config.toml
hidden_size = 160
head_dim = 32
vocab_size = 8192
norm_place = "pre"
rope_theta = 100000.0
rope_fraction = 1.0
init_std_o = 0.0085
init_std_up = 0.038
beta1 = 0.9
beta2 = 0.95
MLP neurons of a small language model. Each row is named by its layer, matrix (gate and up: input weights) and neuron, and shows model dimensions 32-127. Each number is 200 + 40 x the weight over its row's rms, rounded and kept within 0 to 999. A neuron's up and down rows have the sign that makes its largest values positive.
Before each neuron's rows, "fires on" lists the tokens most often at its 100 highest values on Wikipedia text that the model never trained on. A number after a token or word is its count.

fires on: "ar" 53, "an" 9, "all" 7, "ature" 6, "m" 5, "ors" 5
L2.gate304,217,175,147,109,196,189,227,218,215,164,189,161,256,186,220,256,208,257,200,207,254,156,194,218,250,222,174,156,124,217,214,200,184,267,178,213,202,148,252,180,190,168,173,224,172,186,230,143,193,182,221,265,133,147,241,272,168,203,202,217,139,206,183,207,201,264,218,222,199,221,228,173,219,232,247,186,189,161,226,269,266,122,168,243,145,245,103,268,224,143,160,204,151,162,239,305
L2.up304,222,202,185,144,171,162,143,197,166,221,246,169,100,178,279,119,139,275,159,169,175,163,230,213,233,207,189,149,173,216,182,199,236,112,205,197,279,169,150,187,236,182,175,236,242,188,196,232,229,189,203,225,227,203,247,197,261,251,213,185,210,143,154,221,233,183,216,179,212,229,191,221,188,216,272,263,191,195,227,214,169,188,175,229,216,186,164,152,240,233,164,198,249,267,261,212

fires on: " national" 15, " te" 14, " female" 6, "ro" 6, "ional" 5, " special" 5
L5.gate249,258,218,188,232,136,230,225,189,118,204,166,216,150,191,142,238,204,171,141,162,145,154,132,229,180,262,209,244,269,182,187,230,120,257,232,224,176,189,193,240,190,217,166,230,210,245,201,121,158,254,203,202,161,174,221,225,154,193,210,212,252,207,190,228,190,109,161,217,236,136,201,213,260,245,218,150,121,162,175,229,174,192,263,211,144,239,164,210,216,205,240,173,224,179,195,201
L5.up249,205,235,225,152,201,219,211,145,198,179,210,204,159,194,127,206,150,211,239,182,201,220,176,235,237,248,197,204,149,145,136,196,167,290,237,210,191,157,230,154,112,253,267,242,150,214,217,213,221,218,179,188,114,197,225,185,213,196,174,176,241,162,209,178,173,193,185,184,217,164,135,192,197,211,181,212,121,196,215,257,177,236,160,141,175,212,196,215,240,127,235,210,218,224,177,282

fires on: " has" 84, " had" 9, " have" 5
L2.gate78,220,249,149,150,182,213,212,202,215,165,163,94,213,234,246,216,214,204,184,189,204,244,163,174,202,164,270,138,202,264,136,277,193,241,166,229,136,247,249,146,228,167,265,148,210,200,148,228,279,219,204,216,201,178,178,245,154,184,127,164,147,172,155,289,228,169,195,217,199,121,209,253,186,127,241,183,220,192,136,189,188,220,181,158,126,197,255,204,164,269,239,162,191,223,227,190
L2.up78,216,186,148,250,230,270,147,210,252,184,169,249,204,184,187,161,172,182,173,361,188,222,196,205,191,245,211,264,181,185,182,162,261,166,178,217,233,170,155,225,205,197,199,147,131,152,248,225,197,227,116,213,217,137,177,235,209,223,165,145,146,197,142,208,251,124,214,191,224,177,227,198,271,173,238,196,230,161,213,220,220,259,242,143,155,290,237,167,143,191,140,277,232,223,182,249

fires on: " ph" 21, " ro" 17, "-h" 10, " bu" 7, " serv" 7, "y" 6
L2.gate68,247,183,278,264,144,201,217,252,221,182,219,129,243,195,310,156,297,197,134,107,219,189,136,236,134,212,156,279,194,274,271,206,225,166,204,282,266,227,150,222,236,258,210,246,220,212,236,261,252,211,243,192,143,223,251,194,203,256,119,204,201,239,182,220,243,202,189,219,171,199,204,235,149,245,158,173,208,149,228,226,212,288,246,267,218,232,255,166,212,228,233,201,203,217,170,179
L2.up68,169,211,239,237,216,151,168,194,239,204,213,219,161,210,156,228,189,210,235,257,154,236,248,290,231,237,142,166,233,248,159,211,228,226,199,203,196,200,219,216,246,253,221,239,125,247,151,168,181,131,230,190,199,142,250,223,141,187,259,157,201,168,271,195,206,159,192,221,158,163,166,237,173,212,227,223,222,188,251,159,231,163,199,202,294,214,276,203,193,233,192,176,162,279,209,237

fires on: " d" 43, " three" 15, " four" 14, " pair" 7, " six" 6, " two" 6
L5.gate208,231,226,264,204,226,202,113,165,175,196,194,239,191,262,236,214,176,187,252,229,267,144,202,254,140,172,167,251,267,268,178,159,181,256,278,185,196,237,202,173,173,288,199,213,176,215,234,189,194,232,152,222,230,186,156,191,213,221,152,203,185,210,207,269,159,231,168,213,196,211,158,249,249,236,192,176,180,143,145,195,237,233,182,227,177,204,215,221,168,286,142,194,225,194,210,131
L5.up208,149,204,219,199,230,182,165,147,171,191,229,187,247,222,241,219,113,173,257,231,221,150,193,212,183,225,186,195,206,281,166,248,156,175,183,133,153,238,221,222,146,186,230,180,209,201,202,188,217,243,162,231,200,140,99,168,170,185,184,199,204,193,289,234,131,256,232,189,221,222,227,228,215,172,166,223,176,170,172,222,313,173,170,196,129,203,193,271,136,245,148,200,210,231,223,180

fires on: " such" 28, " known" 20, " included" 14, " featured" 10, "ed" 6
L3.gate209,229,264,181,271,133,197,213,178,111,187,211,230,187,178,199,201,160,220,243,198,190,238,166,250,205,174,251,286,220,241,173,202,230,189,187,222,242,155,222,197,189,203,213,253,206,192,202,215,128,236,160,158,262,251,212,121,214,188,205,197,222,168,243,133,108,214,158,139,175,234,283,206,217,244,189,171,213,253,228,233,210,235,197,111,227,206,220,229,171,195,208,173,154,220,135,168
L3.up209,224,196,134,242,230,233,148,195,194,135,170,204,220,133,208,200,113,220,230,146,123,233,151,245,255,98,235,193,190,259,194,167,220,228,189,258,231,120,176,172,181,161,171,188,210,242,227,211,149,149,237,213,221,195,178,164,205,196,201,116,285,176,212,265,86,207,201,139,159,243,283,261,243,257,213,239,231,169,220,203,171,253,179,210,197,183,203,238,195,217,218,170,214,88,215,198

fires on: "'" 39, "–" 21, " '" 11, " French" 9, " [" 5, " I'" 4
L2.gate390,178,175,232,192,275,201,137,214,239,190,228,118,209,165,153,213,171,194,228,280,229,153,163,213,236,200,207,148,157,113,254,187,223,170,208,230,202,183,214,206,196,200,240,198,200,203,229,190,161,178,139,219,179,169,234,223,183,171,205,272,184,227,194,166,226,243,160,218,227,177,151,167,113,127,208,152,124,186,186,204,165,218,195,253,221,271,253,222,128,179,285,253,176,159,171,195
L2.up390,242,222,227,206,197,183,158,146,198,159,157,202,193,156,196,211,297,196,221,216,215,183,266,213,286,204,290,159,177,201,216,160,179,230,180,180,178,176,182,188,174,187,216,183,149,190,248,254,189,201,189,195,253,231,214,288,198,158,159,253,154,204,191,182,138,265,261,197,199,219,199,178,204,186,229,220,166,188,219,184,207,186,168,237,158,271,208,223,155,225,238,168,261,166,162,263

fires on: " A" 38, " from" 7, "it" 6, " (9" 5
L2.gate389,264,222,184,181,235,186,260,262,94,146,217,237,222,205,176,199,243,248,241,226,273,180,182,239,315,171,184,203,169,212,247,186,244,146,219,158,240,234,185,175,173,182,257,137,183,190,151,163,218,160,182,189,216,171,238,226,255,193,235,127,260,168,207,225,188,239,258,204,197,216,221,176,218,256,250,178,186,199,165,160,224,216,264,190,206,171,203,229,182,190,203,139,208,188,240,234
L2.up389,233,279,220,205,211,174,164,231,235,199,275,232,229,246,130,252,205,197,228,221,227,252,233,159,213,193,236,236,176,150,140,246,223,153,234,111,188,211,120,212,247,241,169,150,134,220,151,151,183,122,193,125,221,244,196,146,204,201,256,240,216,210,269,166,139,164,230,221,169,168,217,217,210,279,222,204,183,237,157,148,210,214,254,213,256,149,244,193,90,139,220,173,287,164,222,164

fires on: "0" 73, "s" 12, "3" 6
L5.gate164,270,196,134,276,209,251,219,199,154,225,183,260,146,170,233,178,183,182,146,130,222,150,164,271,163,206,228,174,196,227,248,262,185,198,195,299,224,205,192,213,180,193,193,199,121,201,209,186,186,230,229,248,247,143,175,245,253,176,235,192,174,219,203,211,208,183,170,233,161,251,190,207,199,144,211,212,246,262,325,193,131,185,193,221,196,224,100,235,251,245,240,274,226,151,182,247
L5.up164,188,212,163,190,233,205,212,227,272,208,192,308,183,189,108,186,144,202,194,155,240,230,209,183,180,181,219,201,174,210,219,209,173,174,251,263,225,212,117,204,236,226,240,130,165,212,236,289,258,207,198,235,170,246,259,144,195,119,245,257,256,180,206,194,242,243,112,188,165,202,190,189,242,218,206,145,171,263,219,170,177,149,212,234,198,178,144,217,261,124,259,249,170,150,151,210

fires on: "-" 28, "ig" 18, "un" 11, "ur" 10, "ub" 7, " /" 7
L2.gate285,214,237,180,185,182,152,143,261,201,162,264,171,224,250,188,194,199,182,231,174,212,223,271,228,232,158,172,183,196,122,176,171,215,195,247,167,203,204,210,159,244,251,157,191,181,207,161,150,207,149,250,226,188,217,166,180,248,232,192,245,168,200,186,204,158,202,202,230,268,294,150,154,115,212,144,242,215,178,170,187,201,232,166,196,201,99,185,222,196,185,200,206,166,180,169,249
L2.up285,215,180,163,210,197,208,176,218,143,254,198,227,167,227,88,187,120,222,203,217,217,247,139,222,225,143,204,234,203,108,282,201,175,132,183,265,196,151,201,195,210,207,237,182,227,214,102,217,183,204,240,185,239,225,189,194,234,174,272,192,208,180,248,239,201,232,201,230,185,125,150,192,228,213,257,284,254,197,222,157,202,202,198,217,235,181,194,244,235,90,259,239,214,223,304,132

fires on: " known" 14, "ed" 13, " killed" 9, "ized" 8, " sold" 6, " thought" 6
L5.gate443,185,202,162,167,171,263,225,188,184,190,229,189,302,204,189,258,210,183,230,178,182,172,218,154,174,202,198,204,243,237,112,196,131,230,204,200,276,131,244,113,189,266,186,167,251,141,154,238,183,241,228,180,170,180,230,236,192,170,224,267,199,180,261,186,203,203,161,148,162,113,258,206,211,210,188,153,180,254,189,171,191,179,173,121,148,172,240,167,204,221,215,157,111,141,259,178
L5.up443,249,166,200,204,225,201,153,244,209,197,231,218,164,205,225,171,157,126,203,240,243,226,193,163,240,154,232,202,240,202,254,114,199,173,172,228,157,202,189,187,254,210,230,191,175,172,247,204,305,117,241,178,187,171,134,260,254,230,201,243,172,210,159,178,180,219,260,127,124,255,229,256,193,170,167,239,221,126,213,124,233,216,168,237,195,218,225,240,155,192,199,116,206,217,199,202

fires on: " B" 67, "in" 18, "im" 5
L3.gate295,123,208,234,209,179,192,229,138,181,248,204,179,266,149,200,147,141,220,264,225,242,214,189,186,162,205,184,219,229,185,180,181,207,238,215,189,189,216,171,272,148,233,138,129,163,262,244,231,204,222,174,199,162,185,196,206,168,243,215,304,239,227,276,109,151,241,199,146,177,160,228,219,274,182,145,211,192,159,220,166,202,133,191,186,233,133,223,203,216,235,189,189,202,233,161,220
L3.up295,120,182,206,192,220,275,209,170,201,141,222,223,218,161,173,187,137,185,182,251,209,191,192,186,168,173,201,167,240,135,152,180,149,142,146,138,200,227,185,229,223,206,176,183,248,177,209,220,174,148,276,198,212,230,224,201,175,242,193,270,177,218,154,165,225,276,137,184,219,283,154,144,203,191,145,164,177,174,237,208,233,142,185,248,243,154,117,182,220,131,201,242,268,205,223,275

fires on: " national" 16, "ational" 13, " local" 11, " central" 7, " National" 7, "ro" 6
L5.gate153,257,264,221,157,259,203,213,146,224,172,139,130,168,171,152,160,229,188,193,132,224,176,187,227,189,191,185,206,273,194,223,181,211,216,220,248,213,223,197,226,196,154,188,249,173,275,207,193,153,140,173,217,217,184,136,229,233,216,244,176,199,203,254,224,157,192,98,325,220,178,180,184,139,198,175,206,129,214,197,265,128,246,198,164,207,268,152,190,183,241,198,220,194,182,180,222
L5.up153,189,266,209,217,148,213,254,172,169,163,147,182,255,238,249,254,137,133,131,178,181,236,225,275,245,253,195,206,285,190,157,150,198,261,233,236,215,198,195,151,120,190,187,200,146,173,170,234,178,167,173,246,211,200,273,227,186,187,245,184,199,203,176,186,169,143,138,303,178,210,208,147,239,184,166,229,199,184,229,241,172,206,199,207,174,279,152,190,215,228,156,172,271,220,239,263

fires on: "t" 81, "ar" 18
L2.gate89,188,189,150,239,231,148,236,190,264,208,227,142,241,166,148,181,224,197,144,131,186,214,223,234,230,249,179,120,168,271,165,230,127,160,181,176,152,163,148,214,297,194,193,197,228,226,199,131,190,231,186,183,228,167,186,254,211,263,208,305,147,215,227,249,264,262,207,183,157,125,234,197,174,259,148,231,215,266,241,230,256,228,180,182,182,190,195,221,198,141,117,186,239,260,221,270
L2.up89,190,213,184,239,173,178,148,207,253,193,188,187,171,185,220,244,259,224,151,201,106,201,281,265,151,180,204,168,201,248,244,171,190,165,149,194,123,194,109,248,235,206,114,165,159,279,169,146,238,199,233,165,248,238,200,193,210,186,158,266,248,132,129,213,228,219,175,221,193,206,182,249,244,277,199,137,214,199,245,248,179,190,166,153,165,138,150,189,166,174,206,209,174,223,228,239

fires on: "um" 36, "i" 13, "if" 11, "im" 5, "s" 5, "ours" 4
L5.gate89,269,250,200,204,214,241,213,211,197,226,197,277,250,222,278,184,191,173,254,183,192,206,210,192,177,174,188,192,132,219,182,245,282,239,272,244,201,251,212,169,168,269,152,235,170,202,121,146,161,177,248,208,245,166,256,165,235,209,243,143,261,227,181,218,193,235,307,211,212,250,157,197,140,201,125,201,184,231,234,224,169,170,242,210,189,238,202,236,181,160,185,176,255,205,268,214
L5.up89,199,183,163,182,174,239,165,205,258,177,277,225,150,139,196,265,133,142,209,227,200,195,145,190,167,151,162,212,197,188,165,223,208,230,247,205,162,236,202,240,167,187,205,195,231,173,183,223,196,165,275,216,140,238,177,176,278,125,201,126,225,224,261,206,217,265,229,258,200,213,243,186,206,236,159,224,162,159,217,185,201,237,225,300,183,205,178,209,191,162,177,194,157,203,200,158

fires on: " on" 36, " along" 21, "ction" 10, "able" 6, "il" 5, " upon" 5
L2.gate148,173,211,236,211,229,158,208,244,128,172,190,256,228,233,242,232,218,222,166,234,146,235,171,211,159,176,180,141,192,298,172,166,219,167,188,201,197,217,259,158,199,148,119,261,203,186,219,230,130,268,221,168,160,271,186,182,152,190,268,262,252,226,256,159,190,184,169,215,212,204,202,234,203,200,142,193,231,142,191,232,174,135,190,205,220,179,196,217,205,149,154,179,216,238,219,155
L2.up148,208,105,257,194,148,172,203,229,195,269,161,232,224,285,171,217,191,173,207,173,193,219,197,206,220,154,217,153,216,193,307,240,137,139,194,207,203,167,196,161,190,187,155,280,240,193,265,177,146,188,184,212,76,149,217,189,216,244,147,274,248,190,210,175,199,253,284,225,208,133,166,154,262,158,152,155,215,165,161,174,253,212,158,260,225,226,212,270,221,218,184,147,179,250,195,250

fires on: " on" 79, "On" 17
L2.gate67,218,173,199,217,164,251,234,185,151,206,117,225,194,238,128,137,278,195,219,248,230,153,144,168,193,145,258,150,237,237,213,208,179,212,165,188,178,243,212,131,121,185,206,209,138,225,286,213,173,207,260,227,155,228,159,169,231,187,195,257,220,152,218,247,179,200,227,190,247,166,209,165,249,134,158,207,229,153,176,247,258,156,153,196,240,181,150,249,247,153,176,178,213,212,291,182
L2.up67,147,192,219,228,141,163,184,143,100,255,206,227,252,187,145,197,246,204,203,191,124,192,237,239,218,169,215,180,164,209,185,197,176,201,261,225,193,140,197,253,228,187,225,250,198,226,213,160,276,228,221,233,149,199,221,130,155,222,174,226,219,164,170,250,162,151,253,167,190,221,273,189,291,322,153,188,208,215,190,157,194,184,239,219,191,166,232,156,225,183,215,268,231,235,194,222

fires on: " there" 16, " who" 15, " Moh" 12, " Ah" 11, " girl" 7
L2.gate137,170,185,197,234,152,241,228,205,107,259,172,213,210,222,196,144,228,183,210,237,241,219,176,146,152,239,228,208,174,214,192,251,251,207,226,187,239,245,224,259,134,247,209,264,158,190,244,149,211,221,205,201,190,187,181,199,171,271,228,251,118,215,183,223,173,230,236,177,240,257,290,296,199,229,219,165,148,245,248,150,214,190,201,201,187,327,138,189,294,177,192,239,201,181,227,197
L2.up137,174,190,240,177,230,169,126,193,168,190,166,236,163,259,211,175,152,225,196,198,136,217,227,163,119,232,145,129,225,208,215,148,214,284,277,217,201,203,263,160,229,302,231,144,181,214,217,139,191,210,331,216,198,154,199,243,242,180,216,147,179,160,199,170,159,209,253,198,181,210,227,276,214,169,213,198,156,294,172,164,183,230,247,290,279,198,210,170,181,209,219,200,259,215,189,226

fires on: " south" 16, " north" 15, " km" 12, "ater" 11
L2.gate249,230,223,198,246,217,154,210,238,271,158,146,152,156,278,153,166,171,222,188,186,215,155,194,222,220,193,211,202,172,206,193,244,167,229,193,150,99,282,217,192,253,210,224,186,177,259,155,228,248,181,229,160,162,274,249,215,240,133,196,274,118,121,291,228,185,145,188,227,267,192,130,109,220,263,260,244,182,202,252,207,155,199,176,252,221,160,168,231,198,218,158,183,260,179,182,196
L2.up249,177,192,223,173,209,176,152,135,206,172,193,222,130,167,214,209,202,217,226,189,226,180,263,182,254,170,103,276,140,207,179,213,226,235,225,242,230,210,237,252,189,228,189,187,250,234,131,167,168,166,203,212,184,226,212,180,182,186,200,223,230,228,181,228,191,228,158,200,173,118,242,125,222,194,249,211,257,211,217,309,144,190,178,199,173,210,172,210,141,217,220,148,215,150,248,138

fires on: "'" 27, " '" 23, "en" 18, "os" 8, " adj" 7
L5.gate49,188,173,289,215,230,151,182,204,277,206,176,203,168,214,170,167,210,200,235,240,275,149,207,224,296,151,161,231,176,205,170,235,229,128,193,205,231,222,241,207,196,200,217,220,129,182,80,207,117,251,169,160,163,278,264,196,202,188,195,206,93,184,207,216,203,209,190,203,300,203,143,188,166,279,187,205,136,192,242,224,225,231,153,240,231,173,187,196,225,212,205,197,247,153,202,245
L5.up49,231,160,266,190,172,141,194,154,223,261,179,177,149,202,244,234,221,206,180,200,177,189,233,254,294,173,208,236,164,131,175,237,229,145,145,164,221,197,191,150,134,155,181,262,144,166,153,223,189,197,145,209,247,268,217,220,213,146,200,210,121,207,132,205,217,186,214,190,214,163,180,130,184,213,164,266,203,182,205,222,225,254,148,181,185,193,212,249,261,274,211,169,216,159,165,250

fires on: "o" 39, "i" 13, "ow" 5, "e" 5
L2.gate330,217,143,227,250,146,218,151,206,183,207,213,171,190,250,207,197,189,200,222,155,149,179,144,212,209,173,189,158,168,139,189,169,261,153,168,143,200,219,245,245,170,120,127,114,243,214,193,261,229,249,218,223,201,265,241,237,229,252,108,175,226,217,272,200,215,174,189,170,199,208,225,245,211,144,209,191,177,185,260,210,135,216,228,139,180,161,232,201,128,163,196,152,218,221,224,214
L2.up330,284,168,242,179,177,228,221,136,165,204,238,212,193,158,198,177,221,182,262,227,258,227,215,240,179,199,219,198,168,113,246,180,252,164,175,150,198,194,213,212,244,169,172,210,261,283,203,174,188,157,165,176,146,208,188,202,207,190,193,189,185,174,193,172,223,185,164,219,127,213,213,202,128,170,228,103,190,283,121,214,213,195,172,147,135,199,222,164,142,253,272,159,206,240,239,194

fires on: "a" 15, " et" 13, "." 10, " M." 9, " cam" 8, " univers" 7
L5.gate212,163,198,197,189,167,229,203,194,234,173,265,206,169,174,202,204,216,187,219,290,195,182,158,224,221,181,231,219,156,163,210,163,175,237,228,260,155,207,254,226,172,214,196,228,226,229,255,188,234,247,265,204,179,217,182,234,191,316,168,179,224,245,240,225,162,162,226,165,234,258,197,155,211,195,193,172,160,191,259,204,215,190,249,118,251,158,207,195,138,173,282,265,328,272,247,272
L5.up212,175,195,226,211,164,178,273,173,193,184,215,212,202,277,239,242,281,211,209,248,261,175,209,155,168,138,215,167,203,175,149,228,169,193,187,210,166,237,267,219,224,282,200,163,183,166,200,173,256,221,208,231,261,239,125,180,224,174,151,156,191,132,189,206,281,194,153,261,198,235,172,165,185,183,230,174,101,156,219,164,212,193,184,199,147,203,199,208,192,126,249,262,251,171,277,108

fires on: "os" 30, "ch" 23, "it" 12, "at" 5, "ches" 5
L3.gate379,283,177,192,136,236,223,200,203,221,211,213,147,201,255,217,206,198,220,244,184,245,212,182,205,131,169,222,169,210,210,143,224,132,137,204,139,122,233,174,209,151,178,211,234,120,149,216,254,273,265,192,275,219,145,201,184,166,188,191,228,234,231,260,219,285,163,253,219,300,240,151,207,154,204,222,133,207,200,296,239,207,202,220,303,190,167,202,184,250,146,210,196,222,205,139,179
L3.up379,195,232,203,247,169,191,228,232,183,146,167,226,197,150,207,183,233,177,124,159,302,208,227,167,212,235,208,182,142,215,164,337,201,241,161,215,142,193,320,256,186,197,210,205,134,194,247,147,205,187,169,211,236,253,177,262,135,103,198,245,182,216,277,220,227,223,161,180,283,164,225,144,208,137,233,194,214,218,197,178,207,217,190,273,189,231,150,259,241,185,207,228,205,199,227,187

fires on: " it" 46, "p" 10, " fe" 7, " Kn" 5, "se" 4
L5.gate232,154,253,224,221,154,176,179,208,202,269,117,131,223,102,198,157,211,218,182,208,197,211,215,227,173,246,141,282,224,154,158,253,284,182,236,226,210,207,258,245,276,226,180,182,220,203,143,234,149,172,213,263,254,160,283,190,219,169,223,93,138,202,204,229,136,158,186,236,188,211,179,232,178,208,158,213,232,165,159,161,207,177,182,121,209,231,203,136,232,252,242,241,211,220,142,181
L5.up232,193,144,217,251,219,216,218,200,222,124,169,210,187,168,145,209,170,149,219,144,203,198,184,175,250,233,200,167,159,101,235,243,216,204,187,213,188,181,258,229,212,156,196,182,203,214,229,230,205,220,243,227,166,159,205,239,182,219,216,277,157,212,273,165,264,196,147,233,193,134,228,140,203,201,202,209,216,133,187,135,216,162,180,194,226,183,127,247,289,169,168,175,228,228,193,255

fires on: "in" 60, "en" 13, "im" 10, "u" 4
L2.gate15,200,154,228,178,229,191,189,179,140,216,209,214,229,259,216,155,181,279,233,239,213,224,194,312,228,252,254,225,154,139,226,291,234,222,257,256,178,268,148,161,198,232,141,153,183,206,216,137,248,214,210,175,215,254,258,184,165,145,174,210,171,290,217,231,248,290,216,257,237,223,197,205,262,187,192,262,170,184,227,186,139,173,251,210,161,174,213,171,168,207,125,158,151,162,227,199
L2.up15,250,160,185,196,233,241,176,211,222,267,240,176,156,221,210,185,132,156,172,198,187,238,139,245,184,163,200,204,241,240,214,178,120,77,145,151,191,177,229,214,212,217,143,207,198,237,187,229,192,233,257,268,159,216,179,153,244,156,230,244,139,131,202,206,132,188,154,293,181,192,125,252,152,194,151,175,126,207,260,246,238,187,190,233,212,97,171,153,219,201,243,236,164,167,252,213

fires on: "\n" 46, " /" 12, "k" 11, "t" 8, "er:" 5
L2.gate30,191,188,164,188,238,165,272,202,230,205,303,175,189,216,220,169,210,205,250,228,195,204,168,169,269,281,218,165,182,209,160,88,138,197,253,138,186,230,238,213,204,199,197,218,278,273,184,208,209,286,200,226,171,132,148,197,158,189,227,190,111,190,286,224,208,253,239,162,189,190,222,192,157,163,124,184,196,158,280,221,283,213,143,171,217,224,214,190,163,146,164,195,158,216,236,232
L2.up30,263,272,179,218,281,178,312,256,193,278,238,185,140,189,203,134,200,251,176,230,123,260,237,200,127,206,211,204,204,178,250,129,191,250,252,190,185,210,168,224,243,233,169,245,166,259,243,195,217,253,199,174,175,243,235,168,210,240,202,203,189,185,173,194,264,233,211,172,220,207,122,225,168,217,179,199,242,161,180,274,173,205,170,156,213,231,255,183,198,141,191,215,318,231,230,206

fires on: "al" 39, "ad" 27, "ar" 8, "os" 7, "at" 6, "ant" 4
L3.gate46,321,224,186,157,156,196,247,119,209,176,234,103,216,161,236,213,207,264,150,272,255,145,151,187,147,115,189,177,198,170,186,219,232,148,208,190,116,130,168,255,197,231,210,222,177,236,161,160,169,276,197,151,213,178,152,193,241,239,256,195,200,172,246,246,162,164,213,224,278,180,180,209,186,287,175,221,169,146,213,179,224,192,220,244,238,192,232,212,244,172,167,246,176,201,268,146
L3.up46,209,208,171,126,191,130,199,150,278,181,195,164,210,182,234,207,181,269,133,168,253,171,173,233,217,150,212,220,156,237,197,232,264,183,172,168,120,163,187,214,197,158,209,127,151,189,159,144,255,273,164,218,204,114,134,174,178,242,173,177,168,240,177,225,212,224,174,174,199,195,208,163,195,202,195,157,257,205,222,206,228,227,151,275,186,182,191,197,211,164,236,225,236,231,249,166

fires on: " (" 85, " six" 9
L3.gate138,300,256,254,234,270,219,212,206,114,195,268,220,207,186,243,171,263,201,269,167,263,198,154,264,91,233,227,204,247,157,172,257,207,181,256,214,280,193,189,169,209,277,172,154,214,178,181,191,161,201,162,178,225,156,217,147,124,257,217,168,266,194,159,206,210,234,256,178,231,225,205,176,181,154,200,139,169,202,163,259,253,217,201,236,180,215,221,305,177,186,202,163,293,243,204,229
L3.up138,146,195,253,241,151,210,207,158,101,230,203,207,128,235,196,123,202,219,151,154,218,216,223,192,237,126,140,250,292,240,157,235,188,141,229,186,212,207,109,197,164,227,169,181,146,178,181,279,184,175,269,188,266,201,166,155,193,160,196,240,118,192,316,234,188,198,166,253,220,141,219,204,223,258,148,203,196,189,228,223,224,196,156,140,199,187,211,267,131,168,236,199,221,233,276,205

fires on: "e" 24, " to" 15, "a" 14, "u" 13, "o" 9, "er" 5
L3.gate257,216,307,298,221,195,199,149,201,173,153,244,240,175,226,192,172,160,192,195,170,221,234,156,267,148,195,248,240,255,201,271,200,233,143,221,213,190,240,209,312,140,136,177,204,197,179,297,115,260,187,205,163,251,230,184,163,182,226,216,213,123,225,234,194,215,119,162,237,166,238,180,158,155,163,209,248,178,173,192,168,159,230,226,167,184,166,146,153,233,164,143,166,235,273,192,197
L3.up257,210,176,204,196,178,165,187,215,122,233,159,204,167,221,212,215,149,212,284,164,202,200,138,264,218,218,198,171,201,130,183,212,240,214,207,201,213,217,137,239,259,188,109,216,228,215,169,221,128,216,200,160,235,131,223,204,325,180,167,222,194,86,204,241,179,215,195,209,171,276,178,205,241,177,237,174,201,210,144,226,219,295,201,204,179,196,223,176,161,177,179,145,214,192,215,217

fires on: "'s" 82, "’s" 5, " Their" 4
L2.gate396,231,178,182,185,124,167,189,168,176,193,157,220,202,150,76,172,250,244,199,191,199,190,201,226,259,224,218,179,172,194,229,153,181,181,201,211,234,141,141,215,147,128,127,189,123,216,152,160,257,238,89,208,236,229,193,217,255,194,183,130,187,188,286,201,168,285,146,213,234,186,167,215,103,197,186,211,239,176,175,197,201,180,249,184,161,252,273,196,191,224,216,248,171,260,161,206
L2.up396,169,202,193,163,225,182,79,236,184,147,200,136,221,176,249,127,97,211,210,151,275,165,198,214,141,143,164,265,248,249,169,223,164,211,202,197,246,195,182,210,214,203,254,195,205,235,151,186,167,188,143,195,152,151,241,213,215,296,271,220,193,196,172,268,144,180,148,200,219,185,199,243,168,173,199,211,170,237,160,159,176,271,274,196,182,226,209,168,235,219,214,233,157,238,191,158

fires on: "a" 21, "es" 18, "s" 18, "o" 10, "e" 7, "ers" 6
L5.gate368,192,188,184,308,181,203,157,188,203,115,201,227,125,233,239,189,126,122,238,217,141,128,151,210,196,186,207,208,149,209,184,296,171,216,188,208,246,202,252,177,136,161,240,198,156,189,221,162,262,274,223,221,217,130,193,289,170,195,205,178,190,196,200,189,170,152,161,164,121,212,257,119,212,168,159,216,243,248,184,196,231,231,192,188,246,244,187,253,210,215,163,168,242,203,196,145
L5.up368,290,249,171,151,236,269,236,256,235,141,274,222,205,217,171,141,185,204,154,230,226,158,163,201,234,247,232,133,210,158,148,177,252,228,182,216,129,158,219,251,200,245,113,156,207,179,177,259,216,199,182,203,109,171,221,212,233,230,273,292,198,216,199,185,130,196,241,180,186,220,212,229,213,212,185,211,294,230,192,201,258,199,144,117,218,223,219,173,223,111,215,211,157,223,174,169

fires on: "ates" 13, "ities" 10, " have" 10, " has" 9, "ies" 8
L3.gate439,191,203,191,159,141,189,171,255,191,195,146,169,219,232,251,200,206,175,195,190,177,199,170,130,208,223,207,235,252,235,196,205,187,215,146,132,230,277,242,169,130,165,209,155,235,197,220,236,138,184,236,223,128,126,147,147,107,140,252,173,229,164,212,207,191,169,227,189,201,187,123,179,190,236,249,191,278,190,181,195,200,183,187,180,151,187,188,223,232,146,161,235,189,131,243,159
L3.up439,245,160,146,169,148,254,164,262,212,219,199,194,204,184,249,162,253,214,253,231,159,202,155,210,164,182,241,234,199,206,157,193,216,295,260,307,165,228,222,211,151,165,147,201,132,183,174,215,196,175,195,246,224,214,170,150,172,174,206,206,184,213,235,224,220,149,267,210,235,188,159,241,169,302,198,191,249,197,237,176,241,126,186,186,215,296,249,209,149,189,215,202,239,260,165,187